config.toml
tie_embeddings = true
lr = 0.014
decay_shape = "linear"
MLP neurons of a small language model. Each row is named by its layer, matrix (up: input weights; down: output weights) and neuron, and shows model dimensions 80-207. Each number is 128 + 32 x the weight over its row's rms, rounded and kept within 0 to 255.
After each neuron's rows, "fires before" lists the tokens most often just after its 100 highest values on Wikipedia text that the model never trained on.

L10.up366 [158 151  99 143 130 124 135 138 147 128 100 117 107  90  92 126 104 152 220 167 106 124 138  68 128 196  86 141 102 122 192 155 141 159 110 109 104 144 163 152 129 105 113 154  96  67 140 116 114 121  96 109 166 106 125 156 111 134 166 168 140 199 161  92 154 140 110 132 166 121 134  79 148 100 169 103 121 140 135 171 173 136  40 127 121 135 147 139 128 149 121 146 133  85 118 163 148 147  94 116 143 132 109  88 106  98 174 139 111 154 117 136 116 122  95 162 191 140 126 150 181 121  83 119 154  75 129 109]
L10.down366 [148 125 142 110 115 126 123 160  93  71  90 136 125 127 104 177 140 105 171 208 119 137 146  88  95 111 115 147  72 125  97 163 129 174  81 139 140 104 139 148 134 124 119  90  98 109 100 103 105 111  96 132 102  88 134 160 125 144 139 180 130 116 151 130 144 131 167  97 109  71 162  92 203 126 134 130 211 135 137 164 119  84 166 152 145 121 158 112  91 126 156 160 124  97 141 133 115 175  95 154  44 142 112 102 110 115 101 177 129 140 173 115 133 116 158 118 117 123  74 166 177 142  66  75  94 175 201 151]
fires before: "ing", "ed", "d", "able", "ated"

L10.up856 [121  91 120  86  96  73 109 115 149 116 103  88 124 137 148 190  86 123 141 133 138  87  70  91 127 130 147 183 159 145 111 154 109 157 134 157 120 149 131 136 104  92  92 140 210  47  54  87 184 142  97 130  90 126 131 114 136 130 108 110 111 129 145 126 128 150 110 195 156 168 136  74 145 156 163 134  70 100  76 158 150 119  83 125 132 100 187 126 137 125 118  98 116 135 118 125 105 113 162  88 153 157 156 147 178  56 167 215 107 155 119 117 166 154 165 106 189 189 118 182 142 255 122 109 169 202 107 100]
L10.down856 [117  84 123 165 117 184 108 129 141 117 145 137 135 103 154 110 123 119 144 126 151  97 156 167 137 138 137 143 141 178 120 149 106 132 134  74 112 158 182 124 132 200  99 110  92 154 147  64 168 113 115 143  80 117 189 139 153 148  87  91 105  95 143 103  97 154  54 204 126 106  87 193  75 134 112 175 120 157 124 155 148 155  49 115 116 126 176 106 128  94  66  61 139 194 144  98 107 176 106  97  46 114 138 138 123 130 179 142  96  84 102 160 118 173 153 160 149 158 135 128 142  65 100 181 168  94 135 132]
fires before: " "

L10.up223 [183 161 104 133  50 108  68 128 143 155 188 177 118 127 119 123 190  62 164 148 132 146 118  73 100  97 152 151 128 116 127 161  64 100 131 151 109 152 133 157 115 102 110  93 138  89 117 153 110  91  76 129 127 145 111 180 131 130 146  73  98  68 158 142 188 113 102 118 106 108 157 146 163 170  98 132 156 104 112  86 122 161 144 123 115 130 155 175 173  92 145 149 113 100 174 153  92 154 119 108 153 166 123 114 131 137  87 148  77 167  99 164 155 164 104 167 158 123 117 137 149 158 150 138 142 122 136 149]
L10.down223 [127  80 156 103 144 121 180  82 142 136 164 145  63  67 141 129 145 149  93 124 102 144 139 154 121 121 142 131  99  84 159 106 130 145 136 120 129 104 140 109 110 126 155 110 166 105  94 113 204 163 125 144 198 157 121  91 149 133  61 150 129 134 183 161 161 122  88 124 134 146  99 114  58 113 125  66 121 117 109  79  87 135  69  63 166 142  83 186 170  56 131  77 155 130 103 160 139 155 191 134 137  97 173 157 145 185 149 129  73 106 139 120  81 109  81 106 169 148 102 150 128 140 101 101 100 138 127  81]
fires before: " |", ";", " (", "A"

L11.up482 [187  89 104  96 100 147 127 111 195 130 130 115 169 138 136 118 179 155 111 164 143 114  91 132 130 127 180 174 146  96 149 135 132 172 136 102 144 205 137 111 116 210  63 139 132  87 111  96 120  90 128 155  92 123 181  98 150 195 138 142 152 127  49  88 130 143 145 154 166 176  64 160 124 144 196 147  83 147 132 154 132 142 118 103 135 127 176 117 135 125 147 146  73 106  50 188  78 134  97 111 124  74 174 133 111 110 130 138 123 114 107 168 139 179 178 140 120 117 102 179 192 204 119  91 111  99 129 138]
L11.down482 [112 122 188  95 177  97 144  96 102 128 134 140 121 153 162  61  77 127  71 161 129 113 116 124 144 116 107 107  97 147 164 158 175 112 114 130 138 155 151 109 186 170  96 162 127 129 115  81 138 148  94 130 106 129 157 177  66 161 150 126  60 133 126 131  89  91 160 171 107 129 138  71  59 146  89 117 119 111 122 114  68 172 190 102 139 129 116 183 105 138 137 157 171 136  96 201 131 168  73 107 101 111 170 147 128 106 110 159 116  70 153 139 157 112 139 140 139 138 156  97 149 103  84 155  99  82 133 110]
fires before: " "

L7.up804 [145 138 171 135 142 124 184 104 165  92  78 153 134 198 148 121 106 124  85 143 150 121 120  62 202 125 189 174 117  81 113  88 156 154 168 162 101 212 114 147 119 113 121 104 170 135 118 191 178 138 160 105 169 129  89 145 140 111 119 123 153 138 100 142  78 129 165  96 141 125 130 177 110  91 150  83 132 165 122 120 128 119 123 147 160  99  68 213  99 141 180 140 166 111 135 110 119 123 112 129 107 148  90 115 181 123  95 104 112  81 151 174 162 134 164 102 125 123 130  85 120 116 131 122 171 169 132 150]
L7.down804 [ 72 113 156 107 121 129 145 129  75 165 141  68  66  86 170 179 136 149  71 100  95 173 141 168 122 187 134  20  82 166  87 124 135  95 171 116 148 137 150 170 136 110  79 126 149 108  72  67  94 140 142 124  64 102 127 184 133 168 141 127 112 178 130 153 190  98 104 152 120 156  71 138 130 131 133 121 140 139 146 156 114 148  89  62  73 196 140 104 175 189  98 115 114 157 154 142 139 108 112 122 146 124  93 150 123 118 165 121  82 145  99 120  85 143 151  99 131 153 112 120 184 187  58  88 123 108 168 145]
fires before: "s", "ing"

L10.up649 [113 113 131 125 112 145 116 118 112 173 111 177 146 198 168 106  55  39 140 146 110 122  99 116 140  78 113 150 176  87 109 100  50 173 134 152 136 218 185  83  99 150  97  99 152  95 106 126 117 115 165 153 155 120 125 123 136  64 104 117 118 106 184  70 136 128 105 148 141  64 189 132  83 140 103 134 100 143 162 123 121 166 159 124 106 130 147 142 138 174 143 120 162 162 104 174  97 127 114  81 125 147 132  99 113 137 194 122 113 151 168 153 126 145 149 106 115 163 140 148 199 126 119 120 101 142 114 142]
L10.down649 [162 150  79 139 191 167 134 154 158 142 107 188  57 208 177 112 112  89  93 140 118 137 192 153 156  73 131 160 121 133 100 114 128  87 132 121 141  87 157  92 161 122 104 101 130  91 215  89 142 146 167 102 179  89 133 197 144 129  85 140 107  83 198 134 123 129  97 177  93  66 137 135 141 115  93  91 181 107  81 139  89 125 134 150 167  67 167 195  88  92 156 106 173 146 169 170 146 100 123 129 125 133  80 128 118  87 144  79 131 121 134 155 146 105 129 129 120 130  88 146 188 145 136 101 128 120  92  96]
fires before: " |"

L10.up120 [ 98  88 174 142 168 152 115 123 115 182 146 121 144 136 151 170 119 153 148  94 134 194 120  54 112  97 109 147 156  97 119 132 133 118  97 154  79 192 207 157 169  99  84 129  96 105 112 153  91 170 152 111 140 190 102  75 127 127 124  91 129 148 151 121 141 108 151 146 162 104 139 182  87 115 149 106 159 130 130  94  88  80 103 150 127  93  83 138 143 118 122 109 149 123 168 187  99 196 133 122 128 164 139 124  68 130 149 119 107 173 136 178 137 145  52 158 168 122 132 132 128  90 141 117 127 120  98  57]
L10.down120 [140 137 159 147 150 119 127  50 117 164 108  81 102  98  90 107 101 174 138 124 186  97 152 136 114 113 128  80 212 124 139 143 151  93 136 124 174 133 172 144 131 169 117 137 133 152 113 173  84 193 118 115 105 173 128 104 149 147 161 192 104  94 148 129  89 137  89 140 158 147 111 164 203 108  77  86 174  97 136 145 131 132 144  96  77 136 124 128  82 151 103  90  79 135  93 116 139 171 112  61  98 187 125 151  90 110  97 154 129 145 132  93 115 113  95 137  82  92 119 136 144 149  92 123  39 179 160 164]
fires before: "ed", "ing"

L11.up282 [138  97 144 142 116 122 133 124 116  92 147 148 155 118 122  99  91 136 157 119  55 186 102  76 117 110  78 135 228 122 150 150 122 168 111  82 126 126 142 186 166  27 158  97 151 101 160 119 107 177  94 102 185  94  99 182  96 115 182  97 139 185 100 110 159 132 105 134 117 122  76  65 195 134 115 139 167 167 141 175 145 154  81 142 138  83 129 137 140 148 158 175  90  96 156 140 144 151 128 114 111 114 139 118  82 121  95  75 108 100 119 142 143 126 122 113 165 141  96 143 151 106  64 110  83 114 111  97]
L11.down282 [160 124 149  99 146 168 142 100 154 121  72 143 160 119 126 176 104 159 149 192 133 146 115  88  82 177 115 138 128 106 130 132  92 116 101  78 166 141 136 145 137 116 207  71 145 108 185 122 124  93  39 116 152  70 115 111 151 191 163  96 108 129 160  95 161 148 132 117 109 132 134 126 192 158 122 163 178 201 127 149 154 123 146 131 137 130  90 155 136 138 160 123 110  61  77 134 123 157 147 112  98 149 106 137  91 110 109 105 112 129 102 125  96 105 126 176 164  75 141 110 118  65  49 101 113 133 157  76]
fires before: "ed", "s", "ing", "ted", "ated", "es"

L11.up686 [115 117 138 110  84 181 125 129 188 146 163 190 147 110 123 122 122 104 195 148  84 155 150 105 161 100 116 176 124 116 171 150 131 201 136 154 176 167 172  66 150 113 123  74 164 137  71 190 114  80  66  76 110  56 219 105 112 131 132 106 124  88 105 109 160 149 124 129 154 177 180 153  69 146 155 151 119 134 151  87 135 164 134 203 135  81 147 165 102 148 166 117 161 104  87 109 126 106  98  71 133 102 116 161 194 145 138 174 151 128 138 136  72 130 124  48 111 176  89 179 104 194 138  98 108 157 158  93]
L11.down686 [135  96 170 113 110 168 115 162 154 128 137 106 113  44 124  84  63 194 128  85  94 156 106 127 103 147 113 110  97 161 164 128 124 146 107 132 117 147 155 129 210 105 109 146 132 101  85  95 123 130 110  93 120 179  96 102  98 134 142 107 107 143  79 186 154 177  92 147 113 108 170 143 102 184 102 102 112 108 124 113  74 237  73 131  72 181 142 113 115 145 184 127 187  81 118 126 159 138  93 112 161 215 164  89 174 100 149 175 131 154 107 181 167 147 121 136 127 119  87 150 111 111 172 132  87 162 112 114]
fires before: " ", " |", "s"

L11.up193 [105 179 116 148 134 199 117 153 157 162 160 153 123 125 165 161 158 141 125  86 169 178 128  97 113 140 122  55 140 138 142 160  85 129 189 147 163 172 169 103 124  62 122 155  93 155 163 140  87 170  89  76 126  93 149  82 134 136 153 101 134 124 164 159  64 197 198 110 163 106  70 112 102 181 138 149 125 124 113  78 135 100 146 116  78 174 133 102 129 114 162 112 122 132 164 142 122 101  93 162 114 204 150 127 130 134 110 103 137 162 124  58 120 153 140 130  90 106 119 124 107 138  68 114 142 113 173 106]
L11.down193 [ 78 109 178 112 161 138 104  61 141  91 120  48 150 120 147 135 138 125 136  88 112 131 104  98 122 148 103 112 150 138  84 107  82 112  88 155 156 183 157 175 139 148  63 163 145 147 157 132 132 149  67 121  97 157 102 100  97 145 125 130 138 194 110 121 120 101 110  86  92 125 148 117  84 162 173 111  99  98 101 136 168 141 118 150 130 104 157 213  89 180 118 154 202 137 152 134 159  85 126  87  98 189 141  43 147 131 135 105 169  96 173 137 123 173  55 133 124 157  72 147  82 138 104 164 151 186 166 132]
fires before: "s", "ing", " "

L10.up801 [135 135 150 178 154  86  85 171 136 114 187 146 105 127  87 102 113  82 184 140 112 222 162 126 141  76 137  84 111 108 139 147  96 150  70 128  81 172 145 121  38 147 102 109 133 112 125 133 140 101 147 118 145 180 122 158 168  89 168 158  91  86 154 142 171  99  96  86 156  69 119 181 122 153 144 122  85 127 138 138 165 172 184 117 143 149 164 197 120 134 109 125 117 170 101 142 162 152  86  86 139 120 107 108  62 199 109 108 150 118 116  87 169 149  82 170 146  86  90 181 125 124 156 133 149 105  88 135]
L10.down801 [124 112  89 178 105  85 138 108 120 139 130 152  91 122 128  85 109 155 101 144  98 177 110 153 144 132  67 148 133 144  82 159 120 105 129 186  87 178 129 173  98 186 118 174 158 120  82  62 114 155 113 147 161 122 153  84 183 109  93  95 142  68 127 155 142 140 137 154 125 132  89  76 160 134 149 139 156  97 149 139  84 159 117 123 145 102 244  85 160 168 146 122 120 150 192 167 171 132 197 142 120  74 162 133 115  84 160 149  97 128 173  78  92 112 176 177 108 152  94 137 135 107 136  95 143  76 182 115]
fires before: " |", ")", ";"

L10.up504 [130 129 142 143 162 137 164  76 145 120 151  70 150 189  99 180 110  81 145 188 126 119 103  85 167 132  84 153 106 146 106  92  49  84 127 127 123 150 126 124 199 146 108 150  74 141 170 162 145 127 150 173 181 118 130  94 103 198 128 179  81 120 132  82 123 140 156 136 153 135 148 158 152 127 132 132 149 144  92 106  65 128 130 136 145 124  94 121 114 171 102 107 124 141 127 155 112 153  80  70 185 119 199 158 143  92 134  83 154 148 159 145 156 114 143 174 136 163 109 125 128 116 121  98 117 188  95 101]
L10.down504 [129 143 101  94 102 161 123 125  89 149  88 144 181 180 180  54 153 145 143 126 150 172 194 151 145  88 132 137 127 146 151 158 163 149  91 166 151 130  77 128  56 114 102 181 114 102  77 108 118 147  90 127 117 116 183 174 152 158 112 142 150 145 128 185  74  91 127  15 104 149 134 139 124 110 116 124 141 140 197 194 156 169 132 131  98 161  92 144  71  61 151 124 113 130 103 185  88 148 179 204 173  57  66 120 106 115 122 142 100 154 112 104 197 132  85 155  75  97 124 150  85 146 176 177 133 123 162 113]
fires before: "s", "ed", "d"